MLP neurons of a small language model. Each row is named by its layer, matrix (gate and up: input weights) and neuron, and shows model dimensions 0-63. Each number is 50 + 10 x the weight over its row's rms, rounded and kept within 0 to 99. A neuron's up and down rows have the sign that makes its largest values positive.
Before each neuron's rows, "fires on" lists the tokens most often at its 100 highest values on Wikipedia text that the model never trained on.

fires on: " /", "a", "ver", "ach", "urn", "oup"
L3.gate16:44 53 46 45 72 53 38 50 57 38 54 26 49 33 32 36 50 57 47 30 51 54 47 47 49 53 51 50 48 57 65 31 72 60 65 81 55 40 54 44 53 62 44 57 49 42 51 54 34 47 33 47 66 55 75 51 56 47 58 69 55 52 60 51
L3.up16:44 53 66 63 60 52 48 56 38 60 50 49 44 40 62 44 55 62 45 43 44 69 56 49 35 62 38 50 53 56 32 60 61 60 60 50 50 54 57 56 57 47 71 49 39 46 37 47 48 57 44 52 47 54 52 39 44 32 41 52 27 40 56 52

fires on: ",", "an", "ot", "er", "in", "ly"
L3.gate133:42 44 48 56 51 42 51 53 51 53 54 30 32 43 45 38 48 36 38 63 45 65 71 30 54 51 36 29 50 37 32 50 37 54 50 74 38 38 61 57 36 52 49 38 54 70 45 52 49 53 48 47 58 43 29 46 40 50 50 44 49 54 42 56
L3.up133:67 48 43 44 48 32 53 45 51 71 36 40 51 45 61 49 48 46 60 28 46 67 70 36 67 52 49 29 43 60 34 44 51 44 41 46 50 50 68 47 34 40 43 40 52 41 66 49 48 44 50 43 66 45 60 59 46 60 50 66 44 75 48 44

fires on: "é", "g", "í", "ip", "ç"
L3.gate467:49 50 61 47 60 53 63 52 42 41 63 62 59 52 60 59 49 42 69 50 51 53 56 60 38 61 45 63 42 58 55 59 56 61 59 65 51 54 54 61 59 36 66 38 53 37 46 37 60 73 54 62 62 57 47 38 35 58 49 48 51 58 56 26
L3.up467:55 62 37 59 55 27 71 45 51 60 56 41 42 37 44 45 54 38 45 39 46 40 36 60 35 47 49 46 53 52 50 64 49 55 27 42 46 30 33 50 49 38 48 68 51 45 50 55 33 26 34 38 48 48 45 46 61 52 48 44 56 42 51 50

fires on: "it", " It", "ut", "x", " This", "ol"
L3.gate115:36 72 53 51 46 50 38 42 39 33 76 54 57 60 49 48 46 48 62 39 57 45 47 46 66 50 55 44 48 39 67 41 51 41 41 58 50 44 69 69 44 62 68 60 47 46 70 56 75 52 50 78 59 45 49 46 45 48 51 43 58 52 67 53
L3.up115:63 52 52 43 54 50 43 43 41 44 50 80 56 55 57 45 40 57 51 40 56 54 57 51 43 56 60 63 35 40 52 51 50 32 44 52 39 35 61 52 64 56 56 66 42 33 28 48 67 41 57 71 58 46 48 55 56 52 59 40 44 40 36 53

fires on: " to", "ied", "ing", " his", "ired"
L3.gate14:51 66 63 60 65 66 47 60 32 31 42 42 55 41 53 67 57 47 52 52 57 59 26 56 55 32 43 44 62 50 42 46 50 44 40 40 47 60 42 43 46 42 43 59 45 59 50 51 36 63 29 58 32 41 62 50 48 50 42 59 58 66 46 43
L3.up14:32 68 49 43 68 64 39 35 41 52 45 61 52 42 52 52 52 54 37 41 60 43 47 39 51 50 59 51 44 38 50 19 40 48 49 58 53 54 42 62 46 46 32 48 52 42 46 37 50 46 61 63 22 54 32 57 50 59 66 46 55 49 45 63

fires on: "or", "er", "el", " Minister", "r", "m"
L3.gate331:59 38 29 58 44 53 55 53 49 55 50 54 52 45 38 50 54 47 58 64 71 51 40 32 40 49 37 54 46 65 42 55 57 41 39 63 62 36 26 59 56 60 53 38 47 43 26 56 34 61 50 48 49 50 52 60 68 56 42 58 46 57 44 38
L3.up331:54 55 38 31 43 32 62 59 61 61 54 55 68 51 46 50 44 51 61 60 46 64 66 57 46 51 40 42 59 61 44 55 52 46 43 49 37 40 25 55 49 51 35 63 42 59 40 41 51 57 57 45 44 31 43 52 39 43 31 43 53 55 57 48

fires on: "t", "ev", "ew", "d", "f"
L3.gate130:60 62 61 33 55 59 62 56 70 60 58 35 39 49 72 37 49 49 49 47 60 45 58 51 52 53 52 60 52 40 41 72 54 66 59 66 28 41 37 39 39 38 52 60 51 58 37 48 41 48 37 64 36 34 47 55 50 55 69 65 41 46 45 31
L3.up130:60 39 57 43 63 46 62 50 51 50 54 42 45 31 53 71 69 56 46 50 49 77 47 58 57 42 46 46 53 51 52 50 60 38 51 55 37 53 55 42 44 56 47 59 60 51 47 44 42 46 64 55 52 39 49 54 34 51 47 48 36 51 58 53

fires on: "on", "it", "l", "ord", "b", "ib"
L3.gate341:60 27 59 60 28 38 46 43 40 30 51 55 33 61 51 55 55 55 52 41 49 52 54 55 51 41 48 53 38 43 43 52 51 66 61 32 45 58 45 53 64 43 50 60 61 61 58 49 50 52 47 51 45 49 58 43 35 59 40 40 68 58 43 50
L3.up341:52 58 36 72 20 42 67 58 45 55 68 60 55 46 48 57 52 60 57 22 59 43 49 41 57 54 52 35 48 57 45 52 47 68 49 58 44 62 42 54 66 53 34 38 39 53 46 66 73 32 53 47 37 51 48 70 49 47 73 56 58 66 54 54

fires on: " of", "em", " only", " least", " "
L3.gate185:47 60 57 46 53 49 53 56 52 34 53 49 48 42 41 36 47 60 47 61 46 55 70 55 49 49 61 50 74 53 63 50 42 44 52 38 63 48 45 42 34 59 35 51 63 64 60 55 30 50 65 69 61 57 38 36 71 67 35 41 64 54 52 49
L3.up185:34 52 42 44 44 34 47 80 56 43 50 56 68 38 43 33 38 58 50 44 41 60 62 35 49 39 47 45 52 63 55 53 49 37 57 46 37 46 49 62 28 63 49 35 48 41 68 60 59 41 68 54 48 64 33 46 68 50 50 75 42 31 41 50

fires on: "anc", "inc", "erg", " compet", "rib", "rac"
L3.gate257:36 54 39 54 29 66 45 56 62 49 51 54 44 44 43 51 40 67 49 41 56 47 46 29 65 40 53 45 51 39 53 32 52 64 59 83 46 38 40 73 66 45 57 49 40 34 44 52 48 44 58 50 59 54 54 39 32 42 36 59 54 55 44 46
L3.up257:41 63 42 40 48 31 38 49 41 34 39 69 44 50 39 39 47 45 49 47 57 54 42 60 38 53 35 37 57 47 71 50 43 48 53 44 50 47 56 37 49 48 48 46 58 40 32 49 39 32 42 54 52 49 40 48 18 40 46 64 43 67 51 66

fires on: " of", "ack", " for", "ake", "ick", "row"
L3.gate344:49 58 45 45 62 32 31 57 54 56 39 60 39 62 57 47 49 34 57 51 56 52 48 53 38 55 49 56 37 59 35 46 32 58 52 37 68 36 52 45 55 53 37 37 55 43 65 45 60 60 38 33 35 53 47 44 64 46 31 54 70 34 53 37
L3.up344:38 68 39 49 61 39 66 67 52 54 38 44 34 54 48 41 42 52 51 60 51 54 50 46 31 52 46 45 37 71 53 44 50 41 81 33 53 43 40 42 41 40 45 53 49 53 64 49 57 39 47 35 64 39 28 45 50 43 39 65 48 61 54 39

fires on: ".", "ing", "ong", "iz", "_", "enc"
L3.gate486:43 54 39 52 60 46 57 50 34 62 53 48 40 75 35 55 58 53 53 44 57 42 54 52 51 66 44 54 53 50 48 57 53 55 60 33 49 47 51 57 66 62 38 48 59 52 55 33 38 48 53 57 46 54 54 55 45 50 32 44 36 30 57 56
L3.up486:44 41 41 36 41 42 48 58 45 43 37 39 55 55 46 45 45 58 52 46 44 37 65 36 52 47 42 52 49 29 30 43 58 63 54 40 53 56 56 47 58 41 59 63 55 37 57 56 49 37 40 49 65 56 49 52 47 51 40 68 44 53 42 33

fires on: "ib", "b", "umb", "en", " appear", "ast"
L3.gate424:50 40 58 42 44 51 45 23 48 62 42 46 57 36 52 32 55 57 46 47 44 59 34 69 57 54 45 69 43 46 46 36 48 62 44 46 47 34 38 61 36 35 51 57 49 62 45 59 51 49 46 52 65 66 49 40 53 54 58 41 37 53 61 47
L3.up424:59 43 61 52 44 53 50 49 54 54 66 60 52 55 47 43 39 49 42 50 58 45 51 49 58 54 44 60 43 50 52 45 31 51 43 47 37 66 51 50 60 41 39 35 60 42 48 43 48 60 55 40 39 46 42 47 45 52 44 56 66 43 33 33

fires on: "k", "a", "l", "-", "und", "ly"
L3.gate241:57 46 35 38 54 62 54 38 52 57 47 36 36 53 69 51 32 68 34 59 65 66 68 55 48 57 47 60 47 42 54 62 62 44 50 58 44 65 40 46 64 56 76 33 50 69 56 44 53 45 31 44 63 59 78 40 48 38 56 51 43 53 54 61
L3.up241:65 54 51 40 46 51 60 46 52 51 48 52 49 51 37 57 55 60 58 44 44 26 54 40 73 62 56 37 57 47 61 37 45 37 41 36 45 67 38 46 48 80 68 40 29 54 57 60 51 54 54 36 32 54 52 43 43 49 47 37 42 40 52 50

fires on: "u", "ru", " Ma", "a", " La"
L3.gate137:66 57 58 29 58 36 42 41 53 54 36 51 50 67 38 46 61 44 33 53 43 33 41 43 53 49 43 40 55 45 42 57 35 63 58 47 69 45 47 47 55 46 34 49 45 35 43 54 62 58 54 44 63 68 55 44 55 55 39 41 35 62 46 44
L3.up137:39 53 39 48 55 60 50 52 52 59 58 55 54 39 61 63 43 49 52 47 51 61 60 64 51 43 58 51 34 53 31 63 48 76 43 59 44 38 55 38 59 47 52 64 35 47 36 51 55 59 67 56 65 32 52 54 48 62 47 54 19 61 46 39

fires on: "or", "ul", "el", "ott", "ur"
L3.gate202:58 41 49 67 45 41 56 47 47 56 64 55 58 66 42 45 51 56 58 69 42 46 36 46 37 65 48 49 40 57 43 51 46 48 57 45 58 34 56 67 69 41 70 39 46 47 49 61 50 39 36 56 55 52 54 20 59 50 49 62 56 65 54 41
L3.up202:57 49 53 44 44 28 74 42 38 49 53 58 60 56 49 54 67 54 59 56 34 51 57 66 45 47 59 31 48 68 38 54 33 50 60 54 52 51 63 82 68 42 52 46 52 49 37 57 66 36 64 56 44 43 57 66 39 65 56 37 44 59 49 58

fires on: "b", "an", "h", "n", "v", " or"
L3.gate120:63 54 51 54 81 60 54 45 46 59 53 32 47 47 35 40 56 57 44 53 44 54 47 46 35 50 69 55 72 38 47 55 54 54 45 66 37 49 42 43 47 63 62 45 37 64 47 30 47 73 52 52 61 33 65 34 43 49 28 31 39 55 61 41
L3.up120:42 51 52 50 68 54 50 27 45 55 21 56 55 63 44 47 61 42 37 54 65 59 38 36 51 57 53 52 54 47 57 48 58 44 43 46 26 38 30 37 42 78 33 26 60 57 50 49 46 55 33 45 48 58 45 50 68 65 48 37 50 37 39 68

fires on: " with", ".", " resp", " in"
L3.gate198:53 27 31 49 42 36 39 60 65 50 44 65 37 43 37 42 49 52 46 52 44 57 57 46 52 61 48 59 48 64 45 54 45 46 52 43 56 55 45 41 53 53 71 64 38 34 51 38 47 51 44 63 43 43 56 37 44 50 39 36 59 71 34 62
L3.up198:49 54 55 55 44 41 56 62 57 30 66 52 51 41 48 43 41 37 54 28 34 59 71 45 56 45 51 71 66 67 41 40 35 57 35 67 40 45 51 54 52 57 43 58 61 68 54 52 50 53 64 53 51 48 62 38 56 47 41 57 47 74 55 46

fires on: " An", " =\n\n", " every", "An"
L3.gate259:41 41 47 54 43 49 36 48 43 65 16 47 32 68 23 30 53 56 53 55 65 37 27 50 44 60 62 51 39 50 41 37 52 53 44 65 45 66 36 65 46 58 35 58 49 42 63 50 38 66 60 53 60 58 60 65 54 34 42 50 44 54 40 53
L3.up259:66 34 55 48 59 55 67 52 33 52 53 34 48 50 41 52 49 40 65 44 45 66 49 51 39 56 47 53 50 44 56 57 29 54 49 51 60 54 47 48 47 51 69 70 53 56 53 48 73 55 53 66 52 58 62 35 54 63 46 65 50 51 48 43

fires on: ";", " and", "."
L3.gate178:70 43 41 33 71 36 40 60 48 37 45 53 54 49 60 60 53 38 42 29 45 49 39 42 43 47 50 68 56 62 57 34 42 49 51 55 22 51 67 57 48 51 55 51 41 57 46 60 59 28 61 48 42 51 52 46 59 53 47 46 50 34 53 37
L3.up178:56 52 42 59 50 46 53 54 57 29 64 53 52 60 50 60 60 49 55 53 43 58 57 42 63 39 63 62 57 45 44 49 53 32 39 52 32 43 50 53 47 57 53 51 44 61 44 42 49 44 51 44 44 56 53 45 77 37 33 39 55 51 48 44

fires on: ","
L3.gate264:40 55 50 72 48 61 50 67 62 69 50 57 51 32 38 54 44 65 53 48 42 64 57 47 45 38 59 44 60 26 49 46 47 40 45 50 27 51 61 51 55 50 39 53 47 39 62 49 45 52 47 50 57 65 43 38 35 60 38 39 62 56 41 53
L3.up264:40 56 51 63 57 46 54 39 69 53 51 65 55 28 52 68 50 62 64 48 32 67 40 44 53 49 66 54 65 49 37 34 57 43 39 59 33 55 70 59 35 37 42 58 30 51 59 59 25 50 65 52 60 50 50 66 71 37 38 49 49 52 49 53

fires on: " who", "om", "he"
L3.gate426:44 52 57 54 50 59 29 39 50 65 40 53 26 68 52 52 47 61 47 62 75 50 42 41 41 48 45 41 38 31 52 60 63 52 37 52 47 38 58 53 46 53 50 49 50 32 48 37 27 50 36 54 32 46 49 53 48 49 34 51 57 48 45 74
L3.up426:41 55 45 59 38 62 57 48 47 45 58 40 49 51 57 53 39 38 67 46 63 48 71 50 51 44 44 67 53 33 45 40 58 60 35 65 42 57 66 39 51 60 46 38 56 49 41 66 37 50 55 61 48 56 50 29 49 46 17 33 55 35 57 55

fires on: "l", " born", " household", "on"
L3.gate304:55 44 51 41 29 49 58 53 60 31 48 62 46 50 60 70 30 45 56 46 47 44 62 60 41 41 38 71 46 54 49 46 47 53 51 64 56 58 33 62 33 46 40 45 72 61 47 43 68 39 64 52 58 37 60 57 38 48 41 41 65 45 55 57
L3.up304:57 44 35 51 49 36 62 58 41 45 44 40 34 41 52 47 53 62 53 59 41 47 49 65 47 39 69 44 78 53 59 47 53 58 43 50 36 52 52 51 38 57 44 50 51 58 54 50 50 49 39 38 45 37 70 55 53 60 59 72 41 65 40 42

fires on: "rom", "our", "by", "ome", "omb", "ild"
L3.gate132:62 53 66 40 56 51 39 62 47 62 58 48 35 54 40 47 43 53 52 37 34 34 39 53 56 46 48 45 56 53 62 45 51 54 75 39 47 48 52 59 39 52 53 56 29 34 63 50 57 35 27 49 56 61 72 39 51 60 39 47 42 50 58 60
L3.up132:48 34 52 43 40 64 55 54 42 52 45 58 32 61 60 46 48 46 53 50 64 64 38 52 56 54 43 46 48 49 47 46 52 51 29 56 42 61 39 51 54 28 61 55 67 53 54 54 38 42 41 58 48 57 56 32 40 58 46 41 52 60 39 45

fires on: "f", "le", "h", "o", "ra", "we"
L3.gate413:38 59 48 50 49 45 43 70 53 66 39 52 56 46 51 46 60 42 33 59 53 55 70 45 74 53 42 55 56 49 52 60 43 39 56 58 41 55 40 46 63 54 52 46 50 54 55 38 55 46 34 40 58 47 59 61 55 51 52 59 48 57 52 56
L3.up413:41 40 48 49 46 63 33 62 58 43 47 54 58 56 57 37 59 57 49 61 40 38 49 47 57 51 41 64 60 45 28 52 29 56 37 48 54 69 45 44 60 48 43 43 47 48 35 47 32 57 46 51 30 50 28 51 48 59 61 56 59 52 50 59

fires on: " sup", "ir", "arg", "im", " Sup", "ens"
L3.gate179:60 49 28 42 39 31 59 45 37 32 63 40 38 33 48 47 38 75 49 39 36 51 48 56 55 47 50 46 58 42 63 35 42 46 43 37 41 34 48 65 40 67 49 52 51 38 48 43 60 58 49 34 56 63 35 44 49 60 46 32 40 43 38 45
L3.up179:39 58 51 51 39 33 55 51 57 71 38 51 68 57 51 54 58 40 34 37 57 32 59 49 48 57 56 61 40 48 54 67 67 50 63 48 56 46 76 49 56 52 67 48 41 49 41 54 51 43 26 64 47 60 45 65 57 37 30 46 51 38 53 48

fires on: " of", " or", " among"
L3.gate405:43 46 52 54 40 17 48 56 57 60 63 41 55 57 54 42 50 66 47 46 48 38 57 45 28 49 50 40 49 41 55 45 38 65 51 41 50 37 52 58 46 58 38 41 54 52 65 58 46 51 52 64 57 43 51 42 46 46 60 51 54 44 55 34
L3.up405:59 54 58 49 52 27 50 53 59 50 47 54 50 42 55 28 49 60 54 46 46 52 52 49 44 57 42 37 52 61 63 58 49 49 54 40 62 64 34 48 37 58 41 53 75 48 64 52 40 70 31 55 32 46 31 36 60 56 54 52 57 38 63 55

fires on: "i", "in", "it", "om", " ac"
L3.gate208:71 62 62 35 29 54 46 45 40 58 63 62 53 56 47 30 39 38 55 48 49 45 59 64 45 61 49 61 40 51 60 55 74 45 42 45 41 45 48 55 51 55 40 45 40 27 39 53 37 44 44 45 56 43 46 65 43 58 43 54 35 47 52 58
L3.up208:33 57 54 44 31 67 52 50 43 66 53 74 60 56 52 44 44 34 57 53 50 58 45 47 52 44 49 56 51 58 61 69 61 48 56 62 52 52 56 46 55 43 53 53 51 34 28 32 45 47 41 55 40 54 43 44 35 48 44 52 46 65 88 64

fires on: "em", " the", "aly", "ext", "rom", "ory"
L3.gate240:35 39 48 59 52 50 39 75 48 55 48 43 42 54 51 56 64 67 46 40 52 53 53 46 48 54 49 55 53 60 72 56 49 51 44 48 59 51 35 53 48 54 50 60 57 61 51 29 62 44 53 48 48 46 69 41 59 59 42 34 59 55 66 52
L3.up240:48 45 52 33 46 55 67 40 54 60 56 42 40 53 48 40 57 55 47 54 56 58 51 63 34 38 40 35 24 64 57 53 41 51 44 43 55 42 56 42 40 37 61 46 59 51 44 49 56 61 51 37 57 35 51 51 47 60 60 32 51 59 49 42

fires on: "s", "a"
L3.gate203:32 47 49 43 43 50 56 51 59 43 53 42 49 54 38 35 49 48 55 57 43 77 49 65 45 59 59 52 41 54 48 35 61 42 40 50 49 47 55 37 56 59 60 54 65 51 52 54 53 41 49 48 60 43 62 73 49 41 40 66 63 36 57 42
L3.up203:63 36 55 39 51 75 45 26 60 58 49 37 59 60 36 43 62 71 59 34 54 44 57 57 59 45 40 48 39 62 72 29 50 46 40 47 55 59 49 61 55 26 46 56 32 55 42 39 32 52 54 44 42 64 53 40 40 41 36 50 40 36 58 40

fires on: " and", " long", ",", " or", "ele", "y"
L3.gate151:46 64 51 36 29 52 56 59 56 54 40 59 46 47 33 60 48 64 58 43 40 72 44 56 65 59 65 58 47 35 52 55 57 34 44 30 34 50 65 45 43 51 55 37 57 69 53 50 41 53 41 41 49 43 62 62 58 56 54 47 61 40 41 64
L3.up151:44 64 45 54 41 43 53 65 62 43 47 60 39 42 32 71 39 51 54 56 23 70 40 35 57 61 65 32 39 42 63 39 59 40 52 49 58 32 51 49 45 68 53 35 49 51 65 38 57 48 33 34 49 46 44 50 57 52 55 46 67 46 40 50

fires on: "am", "en", "m", "er", "ar", "ch"
L3.gate319:50 50 41 39 57 52 54 49 64 67 49 55 39 27 51 43 58 56 41 49 71 42 53 45 60 50 48 45 49 31 53 62 53 42 56 51 47 46 56 41 39 62 48 30 67 49 37 34 39 50 55 53 42 47 43 44 55 47 45 62 57 59 49 71
L3.up319:54 50 52 34 54 53 43 35 59 59 57 53 59 46 47 35 51 60 44 70 50 49 63 40 43 49 31 60 45 68 55 39 45 36 44 35 48 40 38 48 45 40 58 45 36 78 41 35 26 45 82 31 41 53 47 36 47 43 43 42 63 59 50 44

fires on: " sh", "b", "B"
L3.gate239:57 43 48 58 54 36 26 37 60 64 31 52 58 32 55 41 56 48 66 52 51 35 51 61 58 47 49 51 54 42 41 56 54 45 47 53 44 58 33 55 63 67 65 41 49 72 48 57 56 59 48 51 47 62 49 39 44 59 61 45 36 45 60 39
L3.up239:70 47 62 53 51 38 34 40 41 44 41 57 57 37 52 48 56 40 30 60 73 45 70 49 62 69 56 44 43 44 44 47 72 60 45 57 34 43 54 54 55 45 45 44 45 39 40 43 50 53 50 50 43 63 53 54 66 50 34 37 49 59 41 51

fires on: ".", " des"
L3.gate338:57 53 28 38 40 47 56 53 54 53 36 65 53 48 46 58 37 61 47 36 53 58 51 40 47 56 38 39 51 54 54 58 65 47 57 50 47 72 37 41 39 58 56 45 44 62 48 27 33 54 39 48 42 40 53 49 48 71 40 40 71 39 39 66
L3.up338:46 58 55 60 55 56 59 45 51 53 57 51 59 62 53 44 42 47 52 40 55 52 48 47 39 49 40 40 57 51 34 34 45 63 52 45 31 71 39 36 50 60 58 71 46 43 54 70 61 54 31 49 55 61 50 41 41 43 49 44 45 50 50 39

fires on: "qu", "on", "id", "ol", "u", " taken"
L3.gate448:61 38 53 69 45 40 64 66 47 57 43 51 44 39 67 52 47 31 57 46 51 45 46 37 55 56 54 49 56 35 44 63 47 52 40 61 37 28 37 61 34 52 48 51 36 57 68 29 52 36 61 44 48 28 44 59 52 50 54 44 16 53 56 62
L3.up448:40 47 48 58 38 50 67 46 49 59 39 64 62 57 56 67 68 38 52 38 57 41 51 58 49 45 44 34 46 53 40 53 51 43 65 45 51 47 76 64 42 38 63 52 39 32 42 41 49 41 48 48 40 32 59 54 62 60 55 55 47 61 41 61

fires on: "ak", " which", "I", "t", "it"
L3.gate403:45 47 39 45 52 33 36 58 49 52 43 47 51 51 52 77 65 36 38 58 64 62 68 44 52 54 53 61 56 37 54 69 57 59 54 55 36 61 62 58 43 58 44 41 57 54 53 53 45 63 59 48 41 45 40 46 41 71 59 46 49 51 60 43
L3.up403:65 55 52 46 48 43 46 64 60 62 26 57 34 60 41 53 60 38 53 40 62 65 37 36 51 61 55 62 60 28 56 61 53 46 35 58 49 60 74 56 49 46 51 60 51 60 43 65 47 43 56 47 69 63 45 61 46 58 43 47 59 53 66 48

fires on: " and", " man", "p", " novel", ","
L3.gate376:51 46 61 64 55 58 37 73 47 37 40 69 49 36 36 35 38 52 49 41 53 47 38 48 39 65 54 61 55 55 34 52 61 54 54 57 48 54 64 57 54 59 39 47 78 58 66 58 58 48 49 62 54 62 62 54 49 42 41 58 55 55 65 65
L3.up376:65 58 54 74 56 56 47 51 70 62 57 52 37 50 36 42 32 48 69 61 61 55 34 47 58 39 63 40 48 67 49 55 62 49 55 58 39 57 63 51 45 54 52 68 51 59 48 54 63 58 57 58 42 24 63 50 52 39 63 45 32 58 55 64

fires on: "b", ")", "ight", "ach", "and", "."
L3.gate44:45 52 32 47 50 50 51 42 61 48 46 48 35 56 51 42 51 59 64 54 47 44 38 27 41 67 59 49 42 41 46 59 40 57 53 47 39 37 34 25 61 61 54 38 38 58 60 51 37 44 60 56 45 50 45 54 50 49 57 33 62 50 50 44
L3.up44:39 43 36 38 68 49 48 34 48 41 51 66 47 69 40 44 59 43 59 26 57 38 62 49 55 55 54 36 65 69 45 55 49 37 30 33 40 41 53 58 31 48 42 44 53 47 38 44 40 63 36 36 43 30 45 51 52 44 40 46 50 59 40 31

fires on: "ag", "d", "og", "t", "ig"
L3.gate476:40 72 45 51 38 63 51 54 49 45 46 48 36 45 64 59 40 41 60 38 46 51 53 67 54 51 48 53 42 59 62 48 58 59 52 46 44 48 37 51 60 50 28 48 44 59 47 44 50 42 60 44 61 49 42 52 47 51 57 56 54 49 30 31
L3.up476:47 58 62 47 47 58 66 40 58 43 69 56 61 45 67 50 63 30 50 40 40 38 59 59 54 48 26 55 44 68 55 34 47 43 45 56 62 49 41 48 42 55 43 56 68 52 49 52 36 32 53 31 56 36 44 60 53 60 53 63 49 42 39 49

fires on: "al", "ate", "th", "ish", "ary", "L"
L3.gate168:45 52 33 52 40 42 61 53 41 46 49 56 46 45 61 62 45 53 54 53 28 48 35 56 46 51 46 63 59 52 67 51 53 47 57 39 49 50 57 54 53 72 48 42 59 42 67 47 47 54 61 43 71 33 64 61 35 50 51 45 64 70 59 53
L3.up168:42 29 50 71 39 64 56 48 56 54 36 40 52 49 28 40 52 28 32 44 48 58 68 43 37 55 35 72 45 55 50 65 58 52 42 43 53 43 64 59 52 39 42 54 50 51 50 55 55 61 43 45 48 36 35 52 39 55 34 70 59 64 31 59

fires on: "um", "iz", "ag", "av", "u", "as"
L3.gate103:59 55 40 48 32 52 43 43 30 41 42 38 42 45 36 42 47 48 65 44 51 50 44 52 40 65 41 53 55 52 35 53 45 27 48 46 54 40 67 47 47 32 47 57 38 51 59 61 54 54 52 51 37 60 37 45 46 55 57 40 40 48 37 36
L3.up103:49 47 58 53 55 62 33 48 34 30 44 33 49 52 48 50 65 63 84 45 47 50 25 64 59 61 59 36 46 47 56 53 57 53 61 49 59 54 69 66 53 42 44 64 33 47 50 47 41 51 54 71 40 40 37 38 36 47 45 59 38 43 51 49

fires on: "a", " Ma", "ore"
L3.gate260:48 40 65 60 42 62 49 49 44 62 52 33 53 40 61 62 53 63 36 52 18 56 41 63 53 41 52 46 30 50 50 52 39 63 56 50 37 31 49 45 50 49 40 50 61 52 62 53 42 47 41 70 53 49 54 59 57 49 45 53 42 49 39 57
L3.up260:40 53 62 60 38 57 45 32 61 46 34 61 54 43 54 42 60 59 48 49 47 62 47 71 35 59 65 60 34 52 66 57 42 66 43 76 50 29 62 49 62 35 60 64 50 25 66 51 40 52 60 60 47 39 48 51 41 50 42 59 38 57 56 56

fires on: "ific", "ad", ".", "t", "ound", "ach"
L3.gate49:45 44 38 45 52 48 51 46 54 63 57 46 54 22 51 67 48 58 51 41 45 47 54 46 54 45 59 36 47 52 51 64 63 49 62 46 50 44 55 46 55 45 52 47 27 69 53 26 45 61 60 49 42 40 48 66 46 45 64 43 58 42 46 42
L3.up49:51 57 47 47 51 56 54 55 66 50 46 58 40 43 24 53 55 45 56 45 49 59 65 52 56 47 53 48 55 57 50 69 40 34 53 40 60 45 43 34 52 61 43 60 37 63 61 54 63 51 50 43 26 45 52 53 51 60 48 50 48 63 52 48

fires on: " \"", " but", " Wh", "l", "Wh", "L"
L3.gate176:46 56 48 52 63 31 44 52 44 50 60 63 68 49 48 72 53 58 58 61 56 30 46 33 59 44 77 54 55 33 50 35 53 52 50 37 42 59 55 55 50 46 61 56 49 43 41 40 49 44 56 43 49 49 53 59 63 45 51 49 53 30 57 58
L3.up176:58 53 43 26 49 53 42 50 56 51 27 76 46 35 49 61 53 40 55 50 46 63 60 67 46 45 46 46 71 51 55 71 53 43 48 49 44 37 47 38 46 63 51 41 45 56 66 46 36 53 42 45 43 37 42 58 44 54 30 55 46 38 46 61

fires on: "qu", "u", "or", "av"
L3.gate173:51 45 64 46 69 46 53 42 35 44 57 26 38 49 60 51 50 55 44 70 49 39 44 59 65 49 59 47 51 55 45 46 59 45 36 50 52 36 38 53 50 68 61 60 46 50 60 43 55 55 57 48 47 62 64 53 52 58 73 14 39 39 38 47
L3.up173:51 45 48 55 54 47 67 50 35 54 57 34 53 56 56 37 49 42 36 40 44 45 53 41 58 55 39 28 53 38 65 60 57 51 38 57 47 49 60 58 50 54 61 71 32 65 32 35 47 42 47 67 48 52 44 63 54 50 39 47 34 50 50 54